MLP neurons of a small language model. Each row is named by its layer, matrix (up: input weights) and neuron, and shows model dimensions 0-191. Each number is 128 + 24 x the weight over its row's rms, rounded and kept within 0 to 255. Numbers have three digits each.
After each neuron's rows, "fires after" lists the tokens most often just before its 100 highest values on Wikipedia text that the model never trained on. A number after a token or word is its count.

L3.up453:106123091147146124136169144159110100111136062091109148126146111115125127148128123197127092129138137123145091148140147149128148145102115126108147154115133149158092143142101131125147072147132080145093186104105173136115165147115123095138138157120140178088088115101118143143152131099159142103136105125152128165106138145141139108104131112150127164110100181140144104086124141114140158104133137098108132100144132160159128116102150168136126150091129131142089123129147137170149145092108107085133145141128115135123166145179114125172179141123081159128119147109118117136122113115085099136
fires after: " N" 26, " g" 20, " G" 14, "N" 7, " also" 4

L3.up166:124141103148162096135158135123159139110139139127111105116133119086137118139144158120105109101155110119106124090072135148120128132135164130112097105188126137106128142152169073077130192152180146130105084134184161089104110104150143143123173160131149146128102138143095109168137117146105133094152091088142134153123121167091163161127165155132106126134151147170157135176176109114143138128151173122180101106104123110162119111098105112126101133133137115128125129126148172117153131112114129113137133183119089123146103145120118144126117107121112106137110117151150113129152127120147116119
fires after: " m" 39, "==" 21, " The" 8, " a" 5, "p" 4, " d" 4

L3.up595:117156133107160174095117143128131115132111137153129121117123140098144128080159149127099119099134157136128164132113126131103093127164153107152134087119134131138127142136114144101109132089109126109158152104085139121076128119175124109147143126140147127143103166115122080134112093137117122154134151179127159088132141158142092083170080136138110113114170114147120085145110128120129182105098102135104141072101094129099113102071102088077130139138147150113110140085098140112139139163139159116116127134102102135141176127141111149157097134117112121098073109165117075113136146137130133138
fires after: " h" 31, " bro" 13, "eb" 5, "o" 4, "ra" 4, " be" 4

L6.up186:111093123102102163150131138125088162169153157152091124120144137128146121114139114085160176144132128120105103121146144165135172140078125195142155166143109136148143148135162179127102122120135147106140137102103117142122147140151113118139075119111170141108118082095124167145154131118151159094142108141139072114135118100115134142100180118147150108161108137168139100147128161122152133120103137148147123130146108128100148120183117133091162140143130183125112159127105099122133097115132121103105148127123148137111118136136143131180085095119119147174122114140117183122090128163141098097
fires after: " was" 17, " to" 11, " is" 8, " were" 7, " not" 6, "on" 6

L3.up697:078126108115143146139147125082126139134151108119133149120125136164118138116156151123120174128130107130107189119150139181090165076150123155159114165105109131134155123134141100103111090170125122126164112122081134117094118154145162111139106153135129148146134141071101147125088137094108131152147135146150108131142121136172111145154132145135126148149105144152155157132114146097160098136156133085131103067084151100147155093128148115118153147094130113092159130133130104143134151118128100093130139121143142151113127095096140149167124168168142166108088098146106178114130172149110104160
fires after: " h" 22, " w" 12, " b" 7, " in" 7, " In" 6, " B" 6

L3.up333:113128124098093155115091144135128090102178109115134116105127175121155127136100146169189138150185115109134140093164082139143111137171146120113109106125105161142159124109131139107153163145144117093109126146157132086095107132138113133115092128077154126173126129107104136147133167110102110162134113159085134116154142109201117129140109137129160150151163118139132135109128127103091155145126089170123098138111142140090114146124138131150094125170156140155092112116140142118138127160154125142103176178116106137102108101135118104155100144091145129117125139157114115161115101130086155144
fires after: " M" 27, " m" 20, "im" 8, "em" 7, "m" 6, "om" 6

L8.up508:113144099155107125120143158118159161146121102131113114128151150132125138105146125108102137136154078117114090116158165156138130155113134111106155106140118096142140109175125116093116134116140140138114161120094149148099100136126117111160167131121123128098186105150148129174121133042092117123144069076130122117100163192112157152142138092156147134159100111130121106133157162171158153115119128100112140135104102139131080152112113143138119081118114134164127153121125121139133152112164095130157099119112096140098106143132118118173143147148062149110119106095110128132123156104150103111
fires after: " |" 54, "\n" 11, "C" 4

L6.up274:113147112121094128150131094169129123171093151160129106111110172166092116128151171131117121125120184135111113111131107136131103132186095114118083125118180126138096159126129131134094135109107094126124106111115097087114139104110136142072126147115138137141180120126125126117181157141103123147124165071124136116141094103111146127146141194078124117135118117110127160150125147106105143105153121130113078138128115129128124101136129139129118137148134100164173155147145138108149107138138065138126134119082163084109115142125133150163172127125114160173164128154124141173094114125112101124
fires after: " was" 16, " is" 12, " as" 11, " f" 7, "est" 7, "-" 6

L6.up393:127094105144132181098112162114162113162119134128178146122148102113142122166125193109117136140122093134143119131176134111070174152160085097133106090141144107127136133129127120114134131151138131140150161117138102123109113144141158088115156085141112118108156165154149110098107126154137158093137134117166158138129183105123138131108136138119159142113148130127143109141125133119134158140084128109118128123163109128093096147171098083163123122126103111132115142092087082084157131125144118091113155159169110162116094172111103132132128172141174146148166090126109131107112113096138136143
fires after: "\n" 77, "w" 5

L3.up572:155113134125085126124092092177119092082150113143169101161139115154149130133121104173155119100176092138110125135098135118090157135104119177157138117124141089136134085119133124112161122084170115111146103117129170148155145145079111133116128093098115146103107154120157168130128090111103109155156111088118142138137103126093121122143152125132096146094109124132121133134121098127086141146111143133167080109132130122144150143108127168146167134109136159145145092134105183116151086117141148110134115130129102091124127140155122180101155119122161143171174121099161110092143160115128154136
fires after: " S" 16, " G" 16, "G" 12, "C" 9, "A" 8, " J" 8

L3.up258:109119117127166164116180088113150105125103109130141151120095127127133138143097160119121182149115112148161142118088143112189123093149127133150124103125135118115123158145152159118115120097175157129153139105103137088121144155128150081129184117126201123151126165115119104124116076125106158135145127164121158147093150156132131135119089174143134107101165125153107142134136099105112096158136143123155100145090156144122115112154130117137127149109168124177130111126139126145103151142135098098141152097064149130105146146120176134096129113092101118117132161158105103159097097137136127098
fires after: " f" 14, " k" 11, "w" 10, "k" 9, "est" 7

L3.up31:133088136145134157165145104126158162111114154084146094132137153135114084119125116106121102121149162116129147074168139183102117131139140105153127101134103062150131101171134131127133107137142097136146175118059132148134164123139153121138117129183128156131133150163111197143114166127100134094095120134145093115109120112131118096096108156149132135189128093123116114147113161120156128136119110079127083092115152124073111120134158128104106134131138162093143111118149089118143121103127105106111130160149112124143113129127115109126160135119141129134127104129091122099147120113104185099
fires after: " v" 39, " in" 18, "t" 6, " out" 5, " In" 5, " Con" 4

L3.up203:102155141178118095104110105131129122136132121102168134162158135137170106119131151112150163072156145106088127138166114108142125151102171073113092162140135147165167152151098128134152122132140174176116159138138157081108115105119151180139119109081105151103146157142115108109116116127128108127119113150148126089115106142111083143156106158105082151103133149170095117104132096137161113151118162111166146140109117127076124116160158141111128114158149151140120111134134094142136121129133135125167140131087095065147111136108165116146144138146122134127118119109150143165142159151120163127
fires after: " m" 16, " A" 15, " c" 11, " M" 8, " W" 7, " a" 6

L4.up212:121102075157131136129162156131143142167111117102139115118135153157077099070149140152161148116134130139127126123106121116170132156130144146116097100101084137112129170144140152131103148126106130083100118134094127128162125135116160140112160152130142144102158128127100100098100139117118078112140111104095119134137137144117121125131142152140133128155096159115118160138141087137144179091137107173079134115150112217094137101134166193165135158132128108125145133120164140153172127134140144115159085129103140148122088174097138115147108141157084162147137117129118145153129121127105118138
fires after: " p" 16, "-" 14, "ep" 7, " f" 7, "P" 5, " def" 5

L4.up78:103129103119152113148112107128111119136143121140135143091089137097129101123106144133111117124178180159154150140119131106100116129102159130133166098122178059141130133159149172096164111118100125107140155093108134175131203112108110123114090141140142113143108092088164159163131120136133110133111086162116101157135124139151139145157157162120116128109105151138128117119120140123155145165145102067068117123120102153079150100131140133146134164109147138132117114136147140148175143156141128109108137164111090112085166114138102139133120120107146121134176125157137159094139116129172134137
fires after: " s" 19, " =" 14, "an" 8, " g" 7, " G" 5, "a" 5

L4.up480:116140141130104126125132116167154119134137130118133086145151097151129108118123097156137111133126121132176110119108117177128122101129140149156155130131112126120161139129111095102108137149126167096107087146105126082117108104124130095098155122084184117100196121143132124114139133166127089135107103126157116099104108143056165091079134100115154115128090129149180073128127138161145164110117133117102167130139130093106139124153181137091136152150110148128106124123131090144089153133109151147115125153135113120149101121156130129118103176106107120135117172100116107153121166114103160075
fires after: " V" 17, " v" 11, "b" 11, " com" 8, "c" 6, " p" 5

L3.up25:128117147134097129099099103135111105161106140139184127122095129164154093102129100130128101182103106124112075096130095127135119137117134113138124154124170153141161148172101117133098116138154123110113122129173162114060128154149136160153187143140145125155116147129113097130122122101125132085148125133115172125062131130131130127109113140151120111159140164127155148147121129117132106138154135096144167103116120056159112131145115134093133128126139085096099170171134092092103151152110149115158093111117155138147144139132061131139153115140145152111109110150170105134109111099136133145
fires after: " A" 18, " t" 8, " a" 8, "st" 6, "ep" 6, "ut" 6

L3.up622:146100135103128142097116148094114089120120136130151136135126154156168129162110124140116106098114166105128153108122147114111098114099147142130102167155153090131170124176125115153138131156108139155146130112191110089099116134116169142128170111172110150117141102120161127136135080131133108161105123099123181133157158109143140128130106158090139136078083104157103103133140098135138140116122100136117137128150085126114131129164137132154171153115168124119141127151137142118134139133131164157132094097138068175164137181144119123084122102102126134142170154111168112165132156083128088137
fires after: " f" 23, "r" 16, " st" 9, " c" 7, " S" 6, " F" 4

L3.up223:139167172126095114138097124124099092129165116154123115145156102131113099124122110108145131079160144086098117106116116129166115102144161111142075103148154149128153101141123109125112124160119131113133114120127131150134130122142129142151098156101105172154132137104120110122140128164114104104095137121084105132100149152110125136096127126152089112137131152123137126147118164105151147093131183134133155096106100100071121133104079089129120094120155094165110104162115126091110152094132162152130136126119109099148131088170111191159151188117102159124102121158122120163134137107131170176
fires after: " an" 31, "om" 14, " a" 11, " A" 11, " An" 5

L8.up683:151105137120134171139140169133114104133122082134162117163099107075140128124132135144119160102118144129117131105154120166085089100134129136109129086130178113137159173165132141097145161141156131125097112120154131082086183091114101147114127146129097186132143136102101134128112110118087129185134114104140122163114104129100137132132172141147116151139121085136156119125159115117099151121139131135160128084112118101091128153150174101108139156119067118167106132138132150153116154111142157159126125145073158148180127130106142176131120132138106159171141126109152131132116116129118125107
fires after: "," 13, " m" 12, " the" 9, "born" 6, " in" 5, " d" 5

L4.up124:133138102142144172150054134147113154163094115118134140146157147153125159100133154102108160134180124116099148133107167140171113162148181125117124139122134124133144114179077115096107081137141128142160120107155138137080128151172121095109116155167144138116100105127108128117134129178108159122103096108175144119142164149152137116128139144113108136132101141119127143101144175118166131107092156152115126148156121153123122145131170123129098124161156121123127114143132080121125135153114118157138114117140094151099166142111162176056103127122133146109127113175103109094137121131124149099
fires after: " d" 16, " t" 13, " l" 9, " all" 9, "l" 8, " fl" 6

L6.up293:121128140178192131126114132123158126154131153110108108084132081129112139170116140113099097117145172105141114139111119105118185127102135146155102135136132147125083156135131132169136136148123101131100142100118122107133161084136135098150128096161130139134120138096132140118157132114116160093138099166152081099107099130116137127097108132122184128135139137112103098113138136159108152098136125120134136123110099098095104164173179151138118102106108094112148140137126110095153086117147169146092138149123166161128116106122162143092094123183120128128160067129101104123077107146165115142
fires after: " |" 37, ";" 25, "\n" 19, "\n\n" 4

L4.up756:140105145159152129116123124118138106135145119105125124110122084108118103134077127130160089098093147116141089088104118118132166080136142103169093130093149128123101132124107132115105181113136165114132107130109101145109123155095103133147142141114132115179134136131133101132107143090097140137121139110079103077129109156115109141114127141123095147074143127116124138139081125140126141136125149106134193117101108132099081161122167140123181177172115109110107169110156128153144112118103111139142103131142130161171116139167118100152132186165114100171131114120169155154105101126103150149
fires after: " m" 23, " bec" 22, " c" 8, " med" 7, " sign" 4, "un" 4

L3.up60:111117180182105084114093146133115099134128093143124172133119109124140143126106101102158164101155122154144108110124105186154115097086156130117109161124131091123101127129162127158143110129125121149123073155119129139094090136070096159112154144137096130146099112110148154114135111125139149151121145152129120204125137131148092105140144122105102143120149145104078088128137131105140130122122125146079099135136113142081115138128104124123113130150123148147101120121117135111130157114101099172139143124120156062120136154154090135145142160123152117121117141147198129137190129142165141132
fires after: "A" 40, " E" 10, "im" 9, "om" 7, " A" 6, "m" 6

L3.up244:136126172129122133138157121090165158116123136160167126145137091122114135105106159181127190111142147124104090138112150148131172080122119156141105128138148150120157115109140146083138097106170152091126130124127124101135109082109117121150155132175122146116148166151132120133144153119080106157101107137168125123104135124087107122105097070107106140141118186102163138115132107165113139120098112089156130124144133143133067136120140141159151151144103102124109098142140103118164175138108139118127142114129144131123134096167100155171142164122122122123163159135131070136106154163113151147
fires after: " E" 32, " P" 16, " R" 14, " p" 12

L3.up269:149171129093089121155105130115115140124201145172201114147175138107155146117134148133125136130131099109131173105135140127134165132107129142159103157151109126113164095119150148074145134131127115128116142155111111140154123118117098154146130113134123168139130104129097169112108092191081126130131117135127155139104154177154122105134111128186067148149135117146137078098138128125111137090088109147117102145135137136144140108135143130130125141113151129156111116093141069139142143074119106107116141164127121118159113118091166144147138099117141144095139101134181150150118143131111128096
fires after: " m" 33, " W" 11, " w" 11, " d" 8, " v" 5, " M" 5

L3.up218:130134135117087130138120094119147123141141172170124137127175098150142099130133116145103149070122113148141163093128098126125137114112134131141144138130099104135121114107101130128116120166106073168142107128111127125153131109153166124119109137094161140151142165096141166139156126152152109134123129144134137153094129142130154142091160139131141137152120110141129150147183086091134110105134135170142118087166149120074148147124142183092124154109156122125167132121127087132110144139165127165133111137140119114165106146140106126137151166119175183116132187113131099129048161175146157130
fires after: " v" 21, " us" 21, " in" 16, " f" 7, " com" 4, " sp" 4

L3.up324:083123144154111142130109120140136139131145092148103106109159153127118152169129134138133129079158145138134130172144131169128105139103092116118132109086103088115163120115152110143132115126140148122140140134097109116135128093112139127151150099113105177162140123114144095213116160167105103129144123133135105100157107156146172112124102111111100160143068111114141133136137135099154149075152101116129111104157100162098104146159138159137133128125124147156139108121146132131131157095126119134179137207178145084095122132145126150156189122125139124100137103147120108140130127125171119093
fires after: "C" 22, " d" 19, "-" 14, "/" 8, " C" 7, " H" 6

L8.up172:087174098153147143117109154144136164114117126105173138149139125113085138142133145092101141099134084070168102130098142181107193131112157153131131152105155121118176125107172120125138150175162148103110121108127103126111125081158146188166073119130157126108097153166136154122147066153117132096089114113157137096098130148144135109132119154107128143104097116143154136145155150116160142142117119116101108136142139129094111123158071099150119163116143126146106153130135140112117111104134126135137130104134138133106161137154122112141108151134118098116120126170119112127147120136128095183
fires after: " t" 23, " l" 12, " st" 10, " pr" 7, " gr" 7, "\n" 5

L4.up95:120086110173099090147106124113113132097164154107098148117124177127119094101121138116122080125103095112155109164100151180147140160114141174118151142132132159133128102137099118131110123115148128158129103111124110132146115113127109123146090134154134174158155161086118147135140164096102110085119141146151124109165182077083118129145101115140089147100169104133117100091115099138126149117104121153115124144135149138159082170113095153092112115188111138118103113144119159156113160139164168105134094091126120135092109122111148137111099134154143087124114143128122128125147143119119175116
fires after: "ember" 18, "i" 13, " col" 8, "x" 5, "er" 5, "en" 4

L3.up73:138137195124113101094136067128117141098144157122151124156140121123107156097097141137145086161126120104092187091136113155163139160147148099104103137138129149076124152107135173110119143145164108145100117165160137092134114089130122121154128132079145130128126163114113111120112107146104075100106127121120105106124166096105116142091156107072100134160149170146107147153128140074114122108144156145148135141118111139115078107106093131152125139150145148119136159107120109137115107110162127103074125166126167114124122110099135163132117135110115140170090113135118139111135132112164157105
fires after: " w" 22, " m" 19, " ar" 18, " ev" 11, " a" 9, " an" 7

L4.up357:130134149162145143118107143115120160163057095119136115132114136136117175088152138116097149169168087122174138154107157118125157143121110135127182113123113109142148149110117138096138129133164128122145097141158093137133129119136121123102136145122148136147122115086112133142119120150093093093135103167080152178131129087124106146115156132122120168142090138181160176151134113133159126122127126137152146178179157118141145146175112139113142157124140129142093134177126107151089136135116138114112190112149154133162113136096139132107106173146117150138122121147105121156123089105088157168
fires after: "t" 30, " t" 8, "l" 8, "in" 5

L6.up191:083130146131126141091134097100102113138157145123123176134130167131139091114140122104147168094110069129155115127163128137146112142054127133119146092160125133133074117117133097110079135137119106126162101162134137138108179155114143097110142127075088134133123122090166131130121137130106147118160129163120121113138119098088151148154131149106126131131126146139114122134121129163106128120141155131106083104135137149155118130178149100100124158117145137091112156057123116097162148108157123090140120119112142148125137176142125092150108141090096099131107146122115106117075074142122091137
fires after: " was" 28, " be" 9, " is" 6, " were" 4, " the" 4, "ly" 4

L4.up47:130115147132110111130079106166104144091132111069130138182112122122157113126118117128147068139121111124086173118097087133125115101068131148131149137176121094134166073119122122093152138154103076122135128123143148133124089148139133145153147124138125124110118131083079179146120147109093155132094105162095136105095148127122146137130130146124146103132114144152143093153132129061157117116102123148144095151137144137143113136125157092102134163146131173097105135163170128120109133142156117146117070103114146151109092113075130092147132147113107115111107117113142149116104121134115111143
fires after: "it" 16, " d" 10, "ev" 9, "ed" 9, "ff" 7, "v" 5

L3.up63:111136129106120127143091111140124132144133132107129138123111099130129124113172097097116119169168122082084135159150111109126145133122124105153109162133156139095134103174113136138140131185144170153131150115171153136135154153137149129096178105100100154148133156117110102116126113155102031127143110184143103086101156151168137139143139121155148107118156149168132155129099103134132144127074141100084134137104162130164152115158096113132120146102072134142117148128094125117147161110107118099119124132133112143114129090153138137163136093100158152123120084156151109113104157096124131118
fires after: " w" 23, " l" 21, " d" 16, " " 12, " f" 8, " v" 7

L4.up172:132135118154149117128122100107091139146147163125113125100097143090115138118111142133143160147160156094135163152116138153133097102105119132130136190111099117124152168112136137140114132099165137134118111102101115111098113140106128129135141125114162156128097131102140076129140109075134106119181114116129099154112103097126107165151131121116117134158115096131168066099123120144145088123145136088151100109136132121092132144073150150143153168146177116134107133119105135129079135156137116109121078108107147151114095100155151129114160142168114108143119085124125193174095163096153149167
fires after: " B" 21, " b" 10, "ar" 8, " acc" 8, "1" 7, "ac" 6

L3.up283:125126101155117118152126140165150184173104117111112131160176118126103146117128153169144130106113099156133122106147110135090130120118121156128152130127139133083137163129113103140107130144075149117104145166173125115125103101151126108114138149132107096115165122113117109105153162110105122159152113176135141118163124153151123139150094126131127138177118069148151129135083159107113115113133129183123093142180134134125121149140147123091138175157090120169133105126147099113098150132116143104185127092131120139195147086195109123142136147103152151138134132115158134160097135142141160116
fires after: " v" 24, "p" 20, " J" 18, " p" 4

L6.up727:150144144147124139139165144154086088084136127101101137077121124094163142092119122147120134115127139166158124141146074127180137105127159180086127107136113124100138123105178128137101130118101132129117114133134129120171096175128139161147131168099122120114159141123130148125134161127158087110115099125137151127081100167128109149159114145109136141106127093115115140106104140126095103128127120129107165137145098133079102161153105121120103114096124142073130121085131147139137170090156128111102153159117110160173082098138159170157087162108121096128106127139142136144159143152125108087
fires after: "m" 24, " e" 11, "enc" 7, " rem" 6, "c" 5, "pl" 5

L4.up211:093103103137128164128179098144139100136133122109150119116130111100098140115110125135136125132116151082174072135114150161178140144089156139124124103121151096125128143080107147123091134131175081100129107116114184162155114141125112165104063061127130165121074085094108148141115110134130126101127116111134122110115099119101144098177130132117138144127132125121102094130116121113127109147131158113102112134099090132140108138127149148135144145168095124157107080180151136154133060149114133118140153111122138109086137140161134136110098151114112121109135119126098154104144109144157104108
fires after: " M" 15, " Ch" 11, " is" 9, " S" 8, " N" 5, " I" 4

L3.up180:150120127125141142130161163121092128119148130160171147121113113096116144160146120150148153114171127086094150084141136143105140110105117143111127088137119142121141145082120120115150127123115130114103137103131142112138103111148136163070123146160104144137136149091128147104151096122108143119117102120145106136167045091140155129079159112124120141149109105179151157148170141120119205165112109133134146160115109139181124124149189115132111159114161136113134146113106128096076128083147110148117121124153118160113183118134113125138128088114142129106142104105155158085105122142114097125
fires after: " d" 24, " M" 12, " L" 10, " m" 8, " S" 6, " s" 5

L3.up463:064114122099129133103106120158105173107132099119163120127131102116119117142143134164121119155162136107120155137142100120138114148109092118138142067117181135139122130133075101105143112111145104126138103113143145136145093118104158064103119169166165163108094194108116118135093108150093112142127105121157099135158119072109113149148102091157171108130091118176121140154141120102115113117137159113160166137129125145112146138117121104130153118126106084146164130138149142111080123087150108119159146132123157128145108096101133109184103112096157121153143143129144154132139116113140104111
fires after: " s" 37, "==" 15, " S" 13, " en" 9, " in" 9, "cc" 7

L4.up253:142152148161168113134151078154175137156140137137190121119151110146129153110134133153113156101115125083144122160126111172136103081162115138124096103146113141130121159171109121132143127130129118124190118119106161133106172123162157135117121154124202143160127107108141138100111122096146141109097185132113138135140117130178144125073096166121139121145130112145118169151122156142136157115115168170091118110090139122106153142159130147132102164104166118129160134156114139099110109143120139140153156112111115140129147158141164112175153115134131140145125117145103076097102139171128106116
fires after: " f" 18, "f" 12, "w" 11, " th" 6, "," 6, "ent" 6

L3.up500:100178182115143119133137150097146180121143138098192115136077144128126149108105102161133133116128105111143103138131133134114150132125106134139120139125137137120141122118147160134104119129113067134164154147089159148094141110107126107116147141142142156112151157148134136135150102113141124158092136125113120111175123158124109160091098077085103127090119142070160110123099152165080111161123094144100143089169086136146132135144144080132115164112118137101122118114149155131154181144135138106143182103108123150112137095098122144142149181113154102076127146137129133148124125125139150101
fires after: " p" 26, "s" 15, " E" 12, " P" 8, " Ch" 7, " ch" 5

L3.up441:109104136103189172147127168167135156165135137122111132121168098156144126108102127121102105074098160086129129133097094107085146151087104158140119172130142101131158143113132154129128156130103146100174126170147112127147159122106108127147094123113129088146138112126178167106133101125103123140101141138139156131131124129141115115142127148109101088131152134143090122167163161136132169094126145161115130124143084133125143143124119161175129126133114098143141171147121103087130154119145143171151138128171144106111081130184134108172118135124156139139160128125139151147097172090099145109
fires after: " s" 23, " S" 14, " c" 10, " b" 6, " t" 6, " ex" 5

L3.up200:141155142154100134101120143113123100103134156130115143126125096128148153106139132130101194101115103139129153147137107110171133147135117120119085125128128133102176106169153147109120144082114128111111097099085137151091077080124112147152090110144157138131144117102117128135102144122118108140121141147141106142141106151086169125109056155106086130066140080120132133148131154133103153112116115123094129107140112147076147134146134130133133139113119105127136151113122157097126146161121109079161192138116111144143092178163090111118124100090082094130142144113154121161143159117107106115
fires after: " rem" 20, " pr" 19, " se" 19, "c" 13, " bec" 6

L3.up20:096124100125147133159152145099107154167129133095129132133123148150158126132129092149155157135117138124142146147111141064138117158113153168140147131111110086136152155148121139108119129143110130127146130134103173113070149119166116110118120147113166116160121147100152167129095097116129087118109175147127144150138155084136092150158135122110113128139140104148160098101139151090120094178098123125122092138165145121136083134107125120125157172104104083085121148089117076116166160146144119144139094122113104123115116139144140140107109175146182096162086105162145092103107134110163114138
fires after: " B" 17, " t" 13, " b" 10, "B" 5, "b" 5, "ab" 4

L3.up255:135143126114128128151161096106138149108116178133116136180091100119124164123139147173105107100124157187119140157186118150120148125156127147147102163082103169112132143120119079109116129150131109138155145102130157143148128125146139132144140106091128154106105130108101135135115120114085122089121155162127150141075113138141131121137121128121109132128133141112172118153125180173135144099120130099117118137112117124111125138108109109101146132141147095108070148144125097139143165131116108142172124071100132172108094098166111113167076088141184129102089089146142127128141146099138142095
fires after: " b" 27, "o" 16, " w" 13, "ro" 8, " B" 7, " W" 6

L3.up629:141102144131110105101113138132100140114158137132135145134170149078143130130140108135144130109173134100114110120129081085158103143165108115115084145138128116128079115166142129097113185117137127125119158115150174126131124168110138168143159112108168140091138149118135141105144133160101079159108138116136129113140113112116143128124164118165116140128111147184130118177166171166148149141141121118136165165139160172111157107143161122140120134124122121175158140153130107137151141131163116107140168171161103138144125110101172135122156124163149145197160137109120161147131165140092150090
fires after: " " 31, " m" 28, " M" 21, " \"" 10, "M" 4

L4.up77:174168126153165143094090115101122165115095108089132147101100092110144137130171159187123114132140124117095099153145129127120161135130079156102107111119128093156117106107103148139135130061142141123163131156103174143174138137114125158117125108097125094103095133133082157129121133130119118142176141120134122147130108112129138144126134156147136102117129112122113167062135112116142136141062090120187111131178125107151134119134127120121162113145138113112118136157147116087125086118140135142135133141135120137131143095129120087194076159093124140130117122087117118129099116130135092139
fires after: " ex" 33, " cons" 14, "x" 10, "ec" 6, "ap" 6, " res" 5

L4.up339:129132140145131138141133135143133127144126114161158090133196114103168143111130098132152096155112151117168139161129136108099157171114115153125126154100125088110126096151162135108157156126155174137158151111135102144146190174144099137099150126145120136111094105166168091121153126153139112127176111173114136114127118167119137117099097107145120126112129116166081131165118115118119114159110126122098106100146094143091157115141116156142136152098077156181146156140130135078105152146102109105126096106161108118128137183138101142071130131106140101128148147121176110125114141131130151128
fires after: "." 37, " cl" 6, " r" 6, " c" 6, " R" 5

L3.up213:140121082120131114084075122108149103160147101159102128126148141111133144117088100152120118126098179155147103131139098126172115130118173101153177133161146101131122163086143153146155138148196159165080137147104124145098130151115134121148152119141138129133108164165110133133129096075144151128066131143113146119149137143149123105122134123138154150160123074119135126094111128104147133124179077094100124154119136096153111152148176147126110156150088125114160099151135116129159103135130126145141123149106146111099125153123167126134087107157130105117137129142169170144102119140146104125
fires after: " K" 18, " m" 16, " M" 7, " w" 7, " f" 6, "w" 6

L3.up150:212120143150116148104102113128134156158122122149147096117143146135127136179128125137104106109114113090194109136155116126115161146156089122136098125145123111116155086153145186133137169092130159163120138146121130155168111124104149125128153142099139119128110123114171139154131149131098091130108139129152102167110124118123144120126147145101152161119106122095100145130123121178128103127152150097131102134109114151178166138125131146128137143126156088107128186167107139129138151133113143184146119092158141133165173155139176129146077162161134142121137141101095136126105132180108112125
fires after: " f" 38, " F" 28, " p" 12, "x" 6, "f" 5, " ex" 4

L6.up542:201130165153110100124109105149132113119131087124129064109149139140119116142125141131115118126146088153122129119126098077129134145167130169117144108113134130109124119140116076135125094118106110096146155121102141124150102174111129143160078105148148149141147167132129148111131120104094137147112082112151095153118131140114121097124141144131104093124086119137142146143099145125145165180081126132111119162137153153074147127162146168163120113100120153082096106156097128132138135169140112078114080152093159127127150097152108188129137114116169121144126139084120135125136105123110106105
fires after: " R" 21, " J" 9, "r" 7, "er" 6, " S" 5, " r" 5

L4.up110:120126127116135103113148115085123162167104139094108113116099107088145157115125142155165146143109111099124133082183084109149136133082110171144169156086157084144117151118150113101154092147147123121141103122138156115152125144109093176075139116113140159141135147124098148124135114130125090122158098119054121193138121153141110110130155123128157156165121124116135118146096129121159097124095136156121141139105145091140162156123135115103119120132108165180109165160118136147124125096117131128144101132144115124098140149127139098131171152138072119141118140116169129138092100122099087141
fires after: " w" 24, "g" 18, "ed" 12, " so" 7, "it" 5

L3.up416:123138134128145099104146113084147075142147157165148135097144155138141105133142128150192134134120125096084163099133125153120087162129116097123120125130148074074141097110158114086129079142110166134095122081181125106125132134085133099125121124114171156162116153128081099119170094142113112127097169138140121122103119155091132104118144126118115120132122095143142121103113111118120148130162105135166138112110090075132121137136093111103135104167165089150119148100102138147117117133131138086132131143113132060139142121114119127132174116156138156141139078117161118106142156111136134129
fires after: " A" 29, " ev" 20, " a" 17, " Com" 8, " The" 7, "em" 4

L3.up514:100093142166122093096107076150091114153119122135127151108165121109161108151156149110105109131119090077133125120145117116169101161130135127127148110135139155137129099073125180130109174143125118131121143111126155103132098139099143139154085134180110152084155156115153137106083120139099137140119095121139160142126102123146147130142136165121123095168090129158137120144083115123133106163161137156140148151112116185105130112099182113128125101146116142118149141103119155113106184111138124113104111121111150068081150083146104151138129126120170166139132141115142098124118141153153158111
fires after: " S" 52, "S" 9, " \"" 9, " Y" 6, " s" 5, "|" 4

L3.up135:114111126173135112151149131133129139109140120135148146118085134130112102130082143102104108096095128142155149099121134098102176101155100114140137118151159150076124142128152106176129128111103163146123160128105129109152131141079124110193104085110170130123081118122085136160113131109112124130122161074101117099119124173158153159155110112085105124116136128144102094107076175141115151120143132124090160109126098159118149156098123126102111142108123128158138128108141126137140097136137114131129122167085080136090124116143173106161117156137139093152108136147145106168174111138109159100
fires after: "m" 12, "un" 11, "ul" 10, " m" 10, " c" 10, "ol" 7

L4.up717:123100122099107097094158119095122152141116121187169159116094167114147133110125114160159116128115144129166083096131152125154106106125131105167124089140154129138102115101107125153089136139150123087105153176112136088102169130137114152140096072121116110135160137122108164116151130105106173128105147120098073129113103131145145151146136121104148156163145125201111146139165156150119104163131112147107133141082147105180124142162115161144112129139113159131098116122143149140179149133138104152116143146127092130117154121129139117131096175145164137122171125129133158149131113109173106117
fires after: " M" 35, " m" 19, "m" 9, " Ch" 7, "M" 5

L6.up585:144121158120069109115103142149115136143158130142165113126117152131150155150122143105125134111146136097093184148151125130177138125075102115119173128135169152109117141115124100122142087139111128148106162067122168127157135124161107090171092159114127160138097113159130117153135126135093134103127118127149139083100133115140079133116157071141118144162110168166147105141147112111136089091109129095096135201128139128132096100098085115117140145103123119119119148123093129154111163137115099126158123150086146164179132119109104145134125093154139106153162130164131122126132108134138133132
fires after: " M" 19, " l" 12, " h" 10, " H" 6, " w" 6, " N" 6